config.yaml
n_head: 10
head_dim: 32
d_mlp: 832
activation: "swiglu"
rope_base: 10000.0
qk_norm: false
parallel_block: false
init_std_o: 0.0319
lr: 0.00122
grad_clip: 1.0
schedule: "wsd"
final_lr_fraction: 0.05
doc_mask: true
MLP neurons of a small language model. Each row is named by its layer, matrix (down: output weights) and neuron, and shows model dimensions 160-255. Each number is 128 + 24 x the weight over its row's rms, rounded and kept within 0 to 255. Numbers have three digits each. A neuron's up and down rows have the sign that makes its largest values positive.
After each neuron's rows, "fires before" lists the tokens most often just after its 100 highest values on Wikipedia text that the model never trained on. A number after a token or word is its count.

L2.down47:167106121134143142155178132161107125169101135124102121138121130141129112093138115133074130108127095141097107122122090128126125137149134138139160117104146151142110115142080136154114121129164124137102106124147138166115109125143136166135114130154115137107149134128105177089107125146109144204
fires before: " |" 34, " |\n" 21, " (" 4

L2.down515:135171129137148133132134138139131134118129145121150109143134202100130152158135118112157126118114120072126121141127101145134118112172082138131151164126144138137107153134154123130126166122140120134127093097132102114114141105190107149122119108144119143138098125170162130142095150112071159097
fires before: "ith" 15, "ad" 13, "ther" 13, "wn" 12, "ok" 4

L4.down309:099064133148140141101130068131132134101117118129115140115116160123117125137122102155168127111120153140069111173151129136146138121098117099074135150085132140117172091091140138124123109153113164083111151135132105147166111111094133126082103112149140141134159083113136098128140133128118174147
fires before: " " 47, " —" 9, " \"" 5, " |\n" 5, "|\n" 4

L4.down396:089130107111112134088153152116110159106134143081111136069113120176100126142133118116146121134107120158097161114141098158126135141139167091112108147138109142120114185132121148115108132110078130091105129109146152184129120119140108087138184149159140145134158144165123127123195139095137121130
fires before: "-" 36, "ar" 7, ":" 6, "\n" 5, "is" 5, "A" 5

L2.down338:155135139130119133121119140147117137132104136113121136094112092107136127113155128117135103153122171113094141174099111100169143160152152183128134097158155148141124112100150112107115138084109134147127106152131153162106131086100136124164116114122150137125139118108145146101102119182141110138
fires before: "ced" 20, "p" 12, "m" 8, "vious" 7, "fer" 4, "c" 4

L2.down425:094135142156138083131104110121103108152126101142121104169113106140103132118144131113178128156091118119112108104105157156109132133146101157125132116102128102089127144139134134140137154140121134084113099143139158113114138121125151138089136112130152114131090115115134152161086105099135109105
fires before: " |" 34, ":" 8, "res" 7, "s" 5, " v" 4, " " 4

L2.down634:093129057132123134152157131173092103135158140118161134115086140158161153094144137156130172122088168124116152140164167111100090087116124074092093111137100092131132131134117110150098148108143137099106095117118133126139136108121094127131164093156119103111170110111135178113153153145157111100
fires before: " " 47, " |" 5, "er" 4

L2.down628:108165143129150146138114127175152140127131140094142128075129118141104120107137129121143139105145166133090141111114122139161142112115159147161159105159176121148136134186099083183148124129141115179142055135166146099112139117115107132119143141130151099159123148123144152154142105112126157145
fires before: "." 22, ";" 15, " |" 9, "th" 7, ":" 6, "-" 4

L2.down251:159094128132147099147163165089163118136116119154152123159124120113128162117121095126123137129139092143139125150111133119105082107120140145147138123127126108141159110116138109107101166162129148107137139104136152106110120127099123118129133066100139117152110131109133114161111147125113118120
fires before: " |" 24, "," 13, "." 9, ":" 6, "/" 6, " of" 5

L2.down161:176120133138110123115129121083149118130119148178158112100099112144155143129079140155129121121150135114123118168172135129151127120104079153156135130104132133123132143131120155133140149176115100124126115065136107099139183136131150125121126151154187126164135091155163153098118153108120120079
fires before: " a" 24, " as" 12, " an" 8, " |" 7, " in" 6

L2.down358:116109108135135115101084141120140157126194117142115141123156100152138122128123150073123128161122114133087157066124150119100169108114115122151130148135109131089071161150109147120157162151101189164151120104132125125155123168124102130122124163134098109152154134179125130147135098164126115113
fires before: " |" 26, "c" 12, ";" 11, "." 5, "co" 4, "–" 4

L2.down144:091115162124115107135135170125135101138094131158158138146118160150110093124123183088093099108133147134080143081149173166112138187131156113169125137115129114136111100092134119089151077136150117104111129092123158128133128131130176096093091113116085146140143136086121125158114128092111143119
fires before: " " 59, " more" 5

L2.down728:125158112128164160148144121091118089134134154144137099118142148131100149153152130165150140138125161113107126171106137180153134163144076157137085148144172159139136115101151080116090111116146138121124114084115090129118134118122144136120121127127108139142122168122101128142126131121084124127
fires before: ".S" 17, "K" 9, "m" 9, "p" 8, "l" 6, "ch" 5

L4.down188:156173118088139098118086096176116111167117146134123090141104131108163165062141137131122098164088109155113112093116105114165132127143151161130114108132113085084168135123142154089155129082134149118128098187107181149110133181118175130083151147095109123137068107109148144099150156119115124128
fires before: " " 46, "|" 12, " G" 6, " |" 6

L2.down781:111123170129131141125128120107168107091119114116167128123135161090184095119134151115189098119153128131153097107125148169152114165183166131152138128080140114115133118109101102176159113094094177117142134098093154105136130114138143131126130126138134128102134102123118124112092136101128138131
fires before: "ed" 22, "ten" 11, "s" 10, "ing" 8, "er" 6, "ered" 6

L2.down519:180189106131147107138190104105124109091141141149151169125126096117144158117152107104170130114139080133140117103110157123100135115144161131097183142111093183122137147111125104155081099159116113154153122118137129144146130135126118143151151147121134093128116154116124129119078119108119123197
fires before: "ed" 20, "," 14, "ing" 8, "s" 6, " in" 4, " to" 4

L2.down250:113140151124162126168107192136130095108130114090140150138108135111144150148131145141148126147091180116092122138118159135117115137137093118132119140105142131097141171142152125102112100111159141163129173132136112099107138146133143108149118117122154108154135151099171123118108151154107148144
fires before: "," 28, ")" 9, "." 9, ".\n\n" 5, " to" 4

L2.down428:155077119158163120089166142102111105165129115126152115072113173153121153107128090130145149068140108104134138162131129139127116104114112150152139160125185169122101093116140120125158138138119132099115120092153136129138150084135111106117114119117144086152140090126147147117136147135117131147
fires before: "in" 15, "ad" 13, "ward" 10, "wn" 9, "it" 5, "le" 5

L4.down668:126105121144142099117114110119134137131115146135117108132155116146123133125133114109149141144134125133125141130133118103124134140124000152128133120104125142124123131128133127099132130144101139109096123143129133133121123124133140137122117125116106124136115108141143140122151154131139151142
fires before: "==" 26, "===" 13, "|" 9, "In" 7, "The" 6

L2.down231:130122118178129154146070175128099111131140117134124136133132150139137107093193129137127122112115166127120160112181162150151130122131072133081104149142130145095095159163161156172139129142134138132145116115111127135118100137136115104107136176122087115088129119104082163114149052121149090142
fires before: ":" 16, " |" 16, "." 15, "ter" 5, "," 5, "}" 4

L2.down680:091094095108079142096130134143133159135080126091150098097102091168172180111130163123091125117139116147150145141114151124124143158119153138122142125123116121149115101100118145119137124115146109131128107115110150133149148117135133128145110135113131166143129130144160125133101112092142125114
fires before: " |" 36, "ed" 13, " |\n" 5, "." 5

L4.down749:153140111101110132148123119107191117117080161139107168104125119091169094104139100132148135143114143116106177126143127114135094126114159109101118149133129161140121136133134113135167151163146117144105146121166154103117159102113126121152172134159132108146116107108129120163127121094191136127
fires before: " in" 15, " a" 12, " the" 11, " by" 7, "ed" 6

L2.down446:102082126120094167148108115110154143107143133103152101137119110118107155143119114139130109091175138167158124147133080124177160128102103118105146142127129141146138144122134103114101183163160116124141131158162117121150141149093083099091144092092154135140165088163090083099111140107138134113
fires before: " " 29, "\n" 13, " R" 7, " (" 5, "ted" 4

L2.down247:141131133097087129132132167160129192082086117069130148149149096097154103153138160113119123104115089141128139135104073123142111133122152171090130132109121120082108145119122103079120145134175140131147143154145164127148104111168124160099125129155172167101131123151142151167099109144137107093
fires before: " " 35, "ice" 12, "es" 9, "e" 7, "." 6

L2.down206:134156157099114124084094136103083122164150147119124136121099110098125124150137152075167127118123116100127150101130124151119088099136183120153147135111148136143106119150101112119120091135083132121106110105118099149134109117097123096109110109144140123124125102105122143151163108157142115108
fires before: "ced" 15, "g" 10, "m" 9, "vious" 7, "p" 6, "h" 5

L2.down315:140145158134099139115182107119121138147119181138145052131154131103156109142098084149176111147134153103137097145169117113133149111104103111091118116134133112101156135172154116127168130163124146087133144096163096120124125166135113097074124165148150128132106124150134148130109078141130102085
fires before: " " 77, "," 4

L4.down714:140147117161140111115099082135132137135120138129104133115112161109147101140104153105176117060156102153120149121118125129130118101129134135155100193166134107153106097093105134125113091097136150121083147155138094127145126121153089112148145093112182128139174140153121104110129168144152163123
fires before: "ch" 28, "ts" 12, "m" 10, "ran" 9, "my" 6, "g" 6

L2.down419:110145159132103121129113144122134107111123121111153111123144146124158114157169116142136131168149112100156152112115167147099162113112052125105081136081119143115092123120091162090143118155093150109150147127123118137100139117150159096136138126083141082149101135125142125121099119146104074145
fires before: " |" 43, "." 13, "," 5, ":" 5, " |\n" 4

L2.down345:132125101105118157121110143117134170142126099140121168135120097137106111133113120136125134098142110179135163100117105125097163118142053132081131128107100142095121146090103159144132136123146120102125150157131104065158126136129113106148146116154053138144125131109111155124112165119140097140
fires before: " |" 44, " |\n" 12, "." 9, ";" 8, "resent" 4, "ro" 4

L2.down662:101155147116111136142125094168163100140180137171125115144101096117136139136132126140086124113122122130162118144130151164119127137105100108142170142145105105193150108166161157137137162102148078127129154141154136138164112128152112113098136136135107102109120144086139129105062117152140141115
fires before: " " 67, " S" 5, " R" 4

L4.down655:108140164129126141099113090116136139091123138143148139104122134143123112177132103145129120146162138116135163154161140086084159126120178117156126123171117169125146211118141104107098111084127159157129114111153124108134118082091149102115098117116174108145093139119125172132140069143087118153
fires before: "," 31, "." 20, ".\n\n" 8, " and" 6, " as" 5, " to" 4

L2.down523:138142168114158145132080106109113172127078095162113167101164086135089153132099087127133148086171148145111161106065127145117144149145160110168127060122168145126113127138147148142148143071096133125124116122113130106151138171166073116109135148106116154139132125153147160117149187142136116120
fires before: "-" 35, ":" 27, " |" 5

L2.down637:153081071112135117133099107116132136165121093108143143139159128186089100119142114140134144132155143159132162124128107105132131136128121105130128128117108149087119115145102096165101141117122102140083129110124133152130129131136088114133140155143108124155160083153143158122139111125151140121
fires before: "-" 46, " " 45

L2.down490:155120116103120119154099163135067131144117116121146099117119125151162118135111149142173150104126172108115135125127130154117078149122165163142142116098153102150104138147111126148170131112070172125136146138121175159127151100121123123126097089115122138139136124109115132151071115159147132143
fires before: " " 27, "," 20, "." 10

L2.down747:083127066125099100144093132117140071128170105152126141140121133106121087074119159134077128163107201119163123104119115090135136117128159145154133119167186116125093122140146138144146165105163185150111113124076122147139138137113150176122137141147125124120127124142150128116133113123101121120
fires before: " " 61, "ign" 6, "," 4

L2.down137:102113107087128141135123130118137172113090111151135142106144154143156101155140110088135112138133169144132126113101102152130141119106160149119130160152130141124126108137129158117102105108141136143119112121101116122144138108124134120175113101123100139089117120119142122055122115144068117100
fires before: " |" 35, " |\n" 7, " been" 7, "ed" 4

L4.down119:149120105080142117095135118136100127124143091104145094113154090138130103164087134160149118116130127112118161151123115140070135107151134141106164155128129146093118173151121113116150138135110118106097113103138128120107122128144143138137127135172126115132143134112100141117105141154121136134
fires before: "==" 27, "===" 21, "====" 6, "The" 6, "|" 4

L4.down646:118107136150150180116154110139100154139140139147147143103149156110118118118141120139135089155133142160165122156173105190134118120105123179109139121121110140100141108162131113125111110084166156148128117131149125142135127131116118152089198128129088145130126127106121104114141131172117097158
fires before: " The" 22, " It" 11, " He" 10, "==" 4, " D" 4

L2.down505:112172116130123081113162097115189116143128137104123141094154119109156156141118121128107105139106158121137126096139123166140148126147144147087147120115134110118159109117111172143118124146102135133141083122072097073110103171138133135146167117097079119107161164133123090134128117182121154105
fires before: " |" 27, "ed" 10, "–" 8, "-" 5, ":" 5, " " 4

L4.down693:127121095120119124096159115124122174129082107123169116097149139163135117120109122106140106182139139118152165147150126143088091153114153136089091104139163079129113166119136152156067148109156141152105119104118154104131097139092099116146155156110134108133129111084145147119110113113118098142
fires before: " |" 22, "ing" 7, " of" 6, "ics" 5, "us" 5, "ober" 5

L4.down141:133120174100199097131133130149145084170051128124107120092121129128113124131155181131157148114105146110152137146169117113128130134184115107121146122135085135158119119156097128133103158098116118134129165115171099172151172120126109083098126115117137126117123121110116153155143157127121110166
fires before: "-" 80

L2.down139:103116172127128145132180139186110129115124115078129140109153189138127142185130142158173077137127127111107121164104144170106096127120133127155127139137143128142092119165140140118112097160085114057144135141125075194167149138156097113125108129131124162116112113120118162140129139161132126117
fires before: "," 50, "." 8, ".\n\n" 4, " and" 4

L2.down216:127142171082137122171100134146131129131131112095103148136099083110132145129076156113144102148146128142149121145177139132139125141125182117132105122074126142113187150089129136138149162147120116129136139096124101165122099179123147132120120123141091133098131130085135120112139132126130079126
fires before: " |" 44, "." 17, ";" 5, " with" 4

L2.down375:116159108141105140141094158106108125112186146161083133177163097120162142141105108129105114081097089119159106135124139142138166160073113128151119123130111162087124142105133080109068075119108107106150133155126100139163145108120130149138133116116078130117118123085149118132189105132152114158
fires before: "0" 26, "6" 8, "4" 7, "8" 6, "7" 6

L2.down73:128120101129113093097121087123112129112106134149114101132106131136134135128128125101120118122144147080098116133112163163154115126163132168092139105140140198154104099128105115131124137111122178093120112113139092144123109124148123118148146136124081130134099128088110121162103114164100097118
fires before: "ced" 14, "m" 11, "p" 10, "vious" 8, " as" 7

L4.down120:127133129134120120142087115137096107134149136132128144125138124132114137131107149135160136166100168143130124140123138117120100159141031172108163134139119134132104135134115139118109155137141141132107136138103145112136127128121117113125122149085101133154156116119135147125157123134121092134
fires before: "|" 36, "-" 12, "9" 7, "0" 5, "ul" 4

L2.down828:124159116121104116105162125135117143144103127077115124097185119138132098117132108105127107125094118132141122127102147073121140119135148133140115143127132168107160142066144136134128137130160140140128095194115109127118124106148107139139142163132116108149118105128152122167132131103144124135
fires before: " " 57, "." 5, " of" 4, " |" 4

L2.down444:131117131128168150098103089165117120160121131116140087118153100121106136118125106132131147123145128166163127132122101148109136130149070145105126123153114122121107160115071106136129109170137133096081111114130148157096096158143111149150133153161135117142168108144111142093114158157141136155
fires before: "==" 22, "The" 11, "In" 10, "===" 9, "A" 5

L2.down676:104129135133098141143104135109112121122154124119169185109112112144118098145154127138136141102125138180123159125121148172131144109110152129097099118125127108141118132105148163092159147124169131121133131123118146144095142109119129139133153178114131129111116140139136131110102156157151081163
fires before: " |" 54, "25" 11, " |\n" 9

L4.down715:162103128112122156112137115109134144116142112129160126109146115178082147121106145143107139109116147098121095160086109114118135114124077100133136171130102106135143096109152112147108136122072106112118097128106129141072145147129124103107125179103132155106155091113115145093097094146063155185
fires before: " " 58, "y" 5

L2.down214:145065104113146099160137104080165113102133123153103112115148142100148099145133092109134127125160160149068132144125124111153114107157138129106113104125138183126104118148116117093117118141103125137122122096118148189125133058111112126119102138097116126150171094094099069100146156130111108137
fires before: " |" 20, "," 15, "–" 9, "." 7, ";" 6, ":" 4

L2.down574:158150126109122153167141143122127148118132106086157107162110114129141120132095102121123138152153167105079068135120121124151163101157118141144112119107105147129158106071097132162157157157171153124114125084152164112085164159128117124092137161117088147144110140146127102138124120120149164159
fires before: "," 53, "3" 4

L4.down634:123120096112135119124095101132112107121089161132122087114137149123113110156114120144116151149153116149162112125099121174118117122210108138126137081133135115135117175136116145105121116083106163098110139128123109156117119101148090122128123113130153130143140112141120155138142162098100119134
fires before: "===" 23, "-" 21, "==" 14, "|" 8, "In" 5, "C" 4

L2.down389:181127121099123081130126127128125113147087162133124133080133152127112146119116120114124122109156142103125115121085109149152159127096158088146093158112135099153108132091147122089112112131142111113124117070077158137106127119134113128073122128156112074144122104177154162118107109150149132097
fires before: " " 69, "," 10

L2.down152:108104114107162095159184123098139123095134112135145146141149130092125152131150109098177120132099092122122112125141093118098126134099155080105079111095136111131139110110112126108121137173118132094146137145134139084095132108088154165130128138153157136136119078123101100098167136134119139125
fires before: "." 24, " |" 22, " m" 8, "–" 6, " met" 5

L2.down785:131127141138133097090121131079097069146137125140149165113130105123122141143110120083135151140145135125137105127138110161105132115148084107125061155143123116120146175177151124091121124119156080115107146123147111135117081125132082152113116102157130125138108154119149128120156117143148106115
fires before: "===" 24, "=" 20, "==" 11, "====" 7, "-" 5, "P" 5

L2.down442:148159137088124116121177093127136116145113143163137150095139133117182101145128172084162157126157102197115126127146160144090120081172097108117138100135133147072144132131137118152131124108139136120103103121126141137104132093114148160105152125160156145135180077161130114118122136115157132098
fires before: "it" 16, "on" 15, "ission" 13, "and" 9, "op" 7, "ander" 6

L2.down4:172130141136089109140123117154091130097165145096119077134135122089135112101144111156103145177128155150102094125102152176092140140112170110092105120123120100113141135164149121134164104124109157111126130084099097157130177134116148138119119099109089097122156110129149120167159139147107137094
fires before: "0" 19, "5" 14, "," 11, "4" 9, "9" 9, "6" 8

L2.down472:106132116106095125116124133103131121092153113120122105089123104126096140116129156114179141131123093123134144137145124135138108154148110112177150120090143134143112143083112123142122135135127120090144105168144123092151157123106123152137113143128108155094136086130106146134147157159160146118
fires before: "qu" 14, "ast" 9, "very" 9, "s" 7, "ed" 6, "le" 6

L4.down692:096122122143137098149138113175079114078061131112125146098109170084131094094094137112096142099137117116102127138147122129125174112095146132111088083155127171119121173098149153117152095129155140129128159140106109121148119156127115175144123120130128163121137112132127120129112112147127134154
fires before: ";" 30, " |" 24, " " 4

L2.down254:089114139141134144166159162121103127130149119104092209118105097144109115094103161067104134115112149086094117141139111099100153160121110154113143122124144146153113162120157104155121131140139115115095096081168106140125141120084142124162093165171124158161127142120146140110111183100117086129
fires before: " |" 43, "-" 6, ";" 5, "\n" 4

L4.down532:073117161120147120168111138135110126110133121141158115122079142118104088113120126129139150186105125129116160147126104128159122147135113142109099098142123139110149138130095110127082163096118137153146097121104125104141135142113119143135172099147107076100081110133130113126151141148104086123
fires before: " |" 37, ";" 10, ":" 6, "." 4, "\n" 4

L2.down669:120135151157097159144104107145115078095146106090148150142126126164113149148130137156167138171091092065065080165149160119164114124093132089135079137125122105079146115130153112107105118187143139160128163118145156171116127124141134105117156125157172152118094113125168153129145100123102108125
fires before: " " 82, " the" 5

L4.down195:088147111136136148134190085150150153126174169144105154114107066153141159182132096138156162132131133098110194147125126159140103140138151104084110098125117135155112118119138076102151117139119121129113110129099091139138152125153119099113109138108071107140127093136127151101165112109123172088
fires before: " " 32, " |\n" 9, ":" 8, " The" 5

L4.down487:173133129115155161112143104170115118116148103135109145131122150162150110167177117151106179137116151143150119137110153122166153108171115121098097124109124149148115119108138136144108137140078153099095104154195189118094151120127116154078123139153105141133138119114192128104110142162169137106
fires before: "===" 19, "==" 17, "=" 16, "es" 4, "ated" 4

L4.down592:135122112105139101097068081096137100123124139112134086132134112153154125148159134127146093136112120113155144126116129105120152116157112125129121128176131118119111158120131133142082119109132103116075199106126177136135125080170185117161117146162127134143132132129095143135148179116156133118
fires before: "-" 41, "ch" 5, " de" 4

L2.down146:148126141119147170148143100130156108126107076128115150136080126132099112094095111137096148079099124118158111148149205083099132078058088100133160131135131105154178113156129144116153151134146099117111123116143119133188124114117136122122095102129119122133137139101160129135113116143128111070
fires before: " " 34, "le" 10, "ig" 8, " more" 6

L4.down91:098119154100125106121093085151134108171078103099099097165111124142123107129137130134131147124125110136119106133106130140087154110182162098130117105187144137129085114166118151172139098149117140107095134054157144130144103097164132104109147136118126129183142118133129111119099101125169131125
fires before: "-" 37, "her" 5, "r" 4, "g" 4, " " 4

L2.down549:136127142086119140138091127153095086140071133144194119111148117167106137159125122118115136138151069121107121143118095141139112171093135108128102100102118146119171116119108146143139147116161134163137139099149142130146127126119115130116106166080156129126115161121157132149135136121150117148
fires before: " " 29, "23" 7, "17" 6, "25" 5, "22" 4, "00" 4

L4.down620:146104120098132132110087090137113112129117118127135105121124139143139120126139117115159145130131120148134109104117099126117124125166128130129127109135102127128115159157118138117125108104110142096079118133138123159116137111124129130099133126135146114142123117117129151137128118126157132120
fires before: "-" 39, "===" 14, "|" 11, "==" 10, "====" 5, "M" 5

L4.down658:128110115125141124101080109140135133145124127129144094110143126138113137112129102117145130132129108136128138120107122124131123139164084147113123132134134128145120172134115116121119130132117132090085108136145137157108113121135120123117145146133130128133149120129134156137119112130127131142
fires before: "==" 29, "|" 18, "===" 14, "The" 7

L2.down642:131150131159110087136111140076144116114130114143180167116120083118117112164124124085144135152128134151150081078149124147166134125114155086145162163134166128104097141068179099137103105116135147146114112146135164162097099124115115153126125151139151125130156131098094088099112143109145105125
fires before: " " 38, "ed" 9, " of" 8, "." 4

L2.down568:097149129116112162074184113145151134118134131165159115135134112110150156111128112082155128112144129151097131162160134146143143109094125124087143103155122122168145110160115120117121140185103123157134152120140119120180099079104158109117122143101127109156109126154136145134135141119127111143
fires before: " |" 18, "," 18, " (" 7, ")\n" 6, "'s" 6

L2.down349:141117137107125112132114162114116147137130124184139109124106106170179139091096124135109146137122156150105150108109141141096178082107056112120127139132144095135127124169125160114105144128093129099101092133160141114138098122156136123105157130121144116174093147149132154147090156118131100111
fires before: " |" 22, " " 22, ";" 8, "." 7, " the" 4

L2.down804:144125114123149112126146111119151107113102121129127134114156133138178145119142148116122125085110090145117107146149133172127165110135085081142161156184146097133092149121094075118144107104149156148144123126141133143088100114161129134134147130165119097127143087104130131109122131125150118107
fires before: "it" 19, "on" 15, "ission" 13, "and" 9, "ander" 6, "form" 6

L2.down302:146123149129176145113128095144140151135113170139133116124128105122134100129139148120116132149151099120163115150141126130096123092179158112110142102169095115138151145125139127109139167135117130135076126073134159181152112127200095108073154152111135122182127135120133182131126116086141061117
fires before: "-" 15, "In" 10, "==" 9, "===" 7, "The" 6, "A" 6

L2.down423:130137153112132140162133078117152106108116130121140118118140126145105124095140137175155103136131104159108140143121131124121153157149108132149135149136123138148101158107121155134136122086154143119094143130107127165127143098103128127130098121097155137120113130157129146124108174112136110119
fires before: "-" 88

L4.down631:134110142126175134149116156089106105132124133130144124142165096149114155121119178099113110126115111142110117115151150111102136139119112120158109133142111113098089174134125133122169123114121144122143115105165100122131138151129148110113140138134107131083164107115128160113155122123157112117
fires before: ";" 17, "re" 13, "ance" 7, "ing" 6, "or" 5, "en" 5

L2.down366:117151129163138134136139109150137143102133167090092068136130093136140109135164128109149106121119135138160134100134139111144131093157155112119127136131145131079172126089109154135126146131136141062121134096170117138124122148173124095103124150117135170144151125138114149125112076147128138140
fires before: "," 58, " the" 8, "." 6

L2.down359:145120146151131150118204076136144121094121136107113107117122163130117153105123118157146133143146123149134138144147176142147104124125180151114166118136069154102140125144137141133126150145118129108113132167142084157137138132145129128120151137107115140131148115131114136157145130135114115125
fires before: " The" 19, " He" 15, " It" 13, " In" 12, " W" 4, " At" 4

L2.down768:113145106138174187145086138130142165129117092125099168146140103102104111124130136149114140118170112151113085134143143154161168145173143115142147090085158082126114070147102100112137142113122116129133119132131125072135132089151126131150143131153099146125169149130096119153114112119147110112
fires before: "le" 14, "os" 12, "any" 12, "ublic" 5, "lex" 5, "let" 5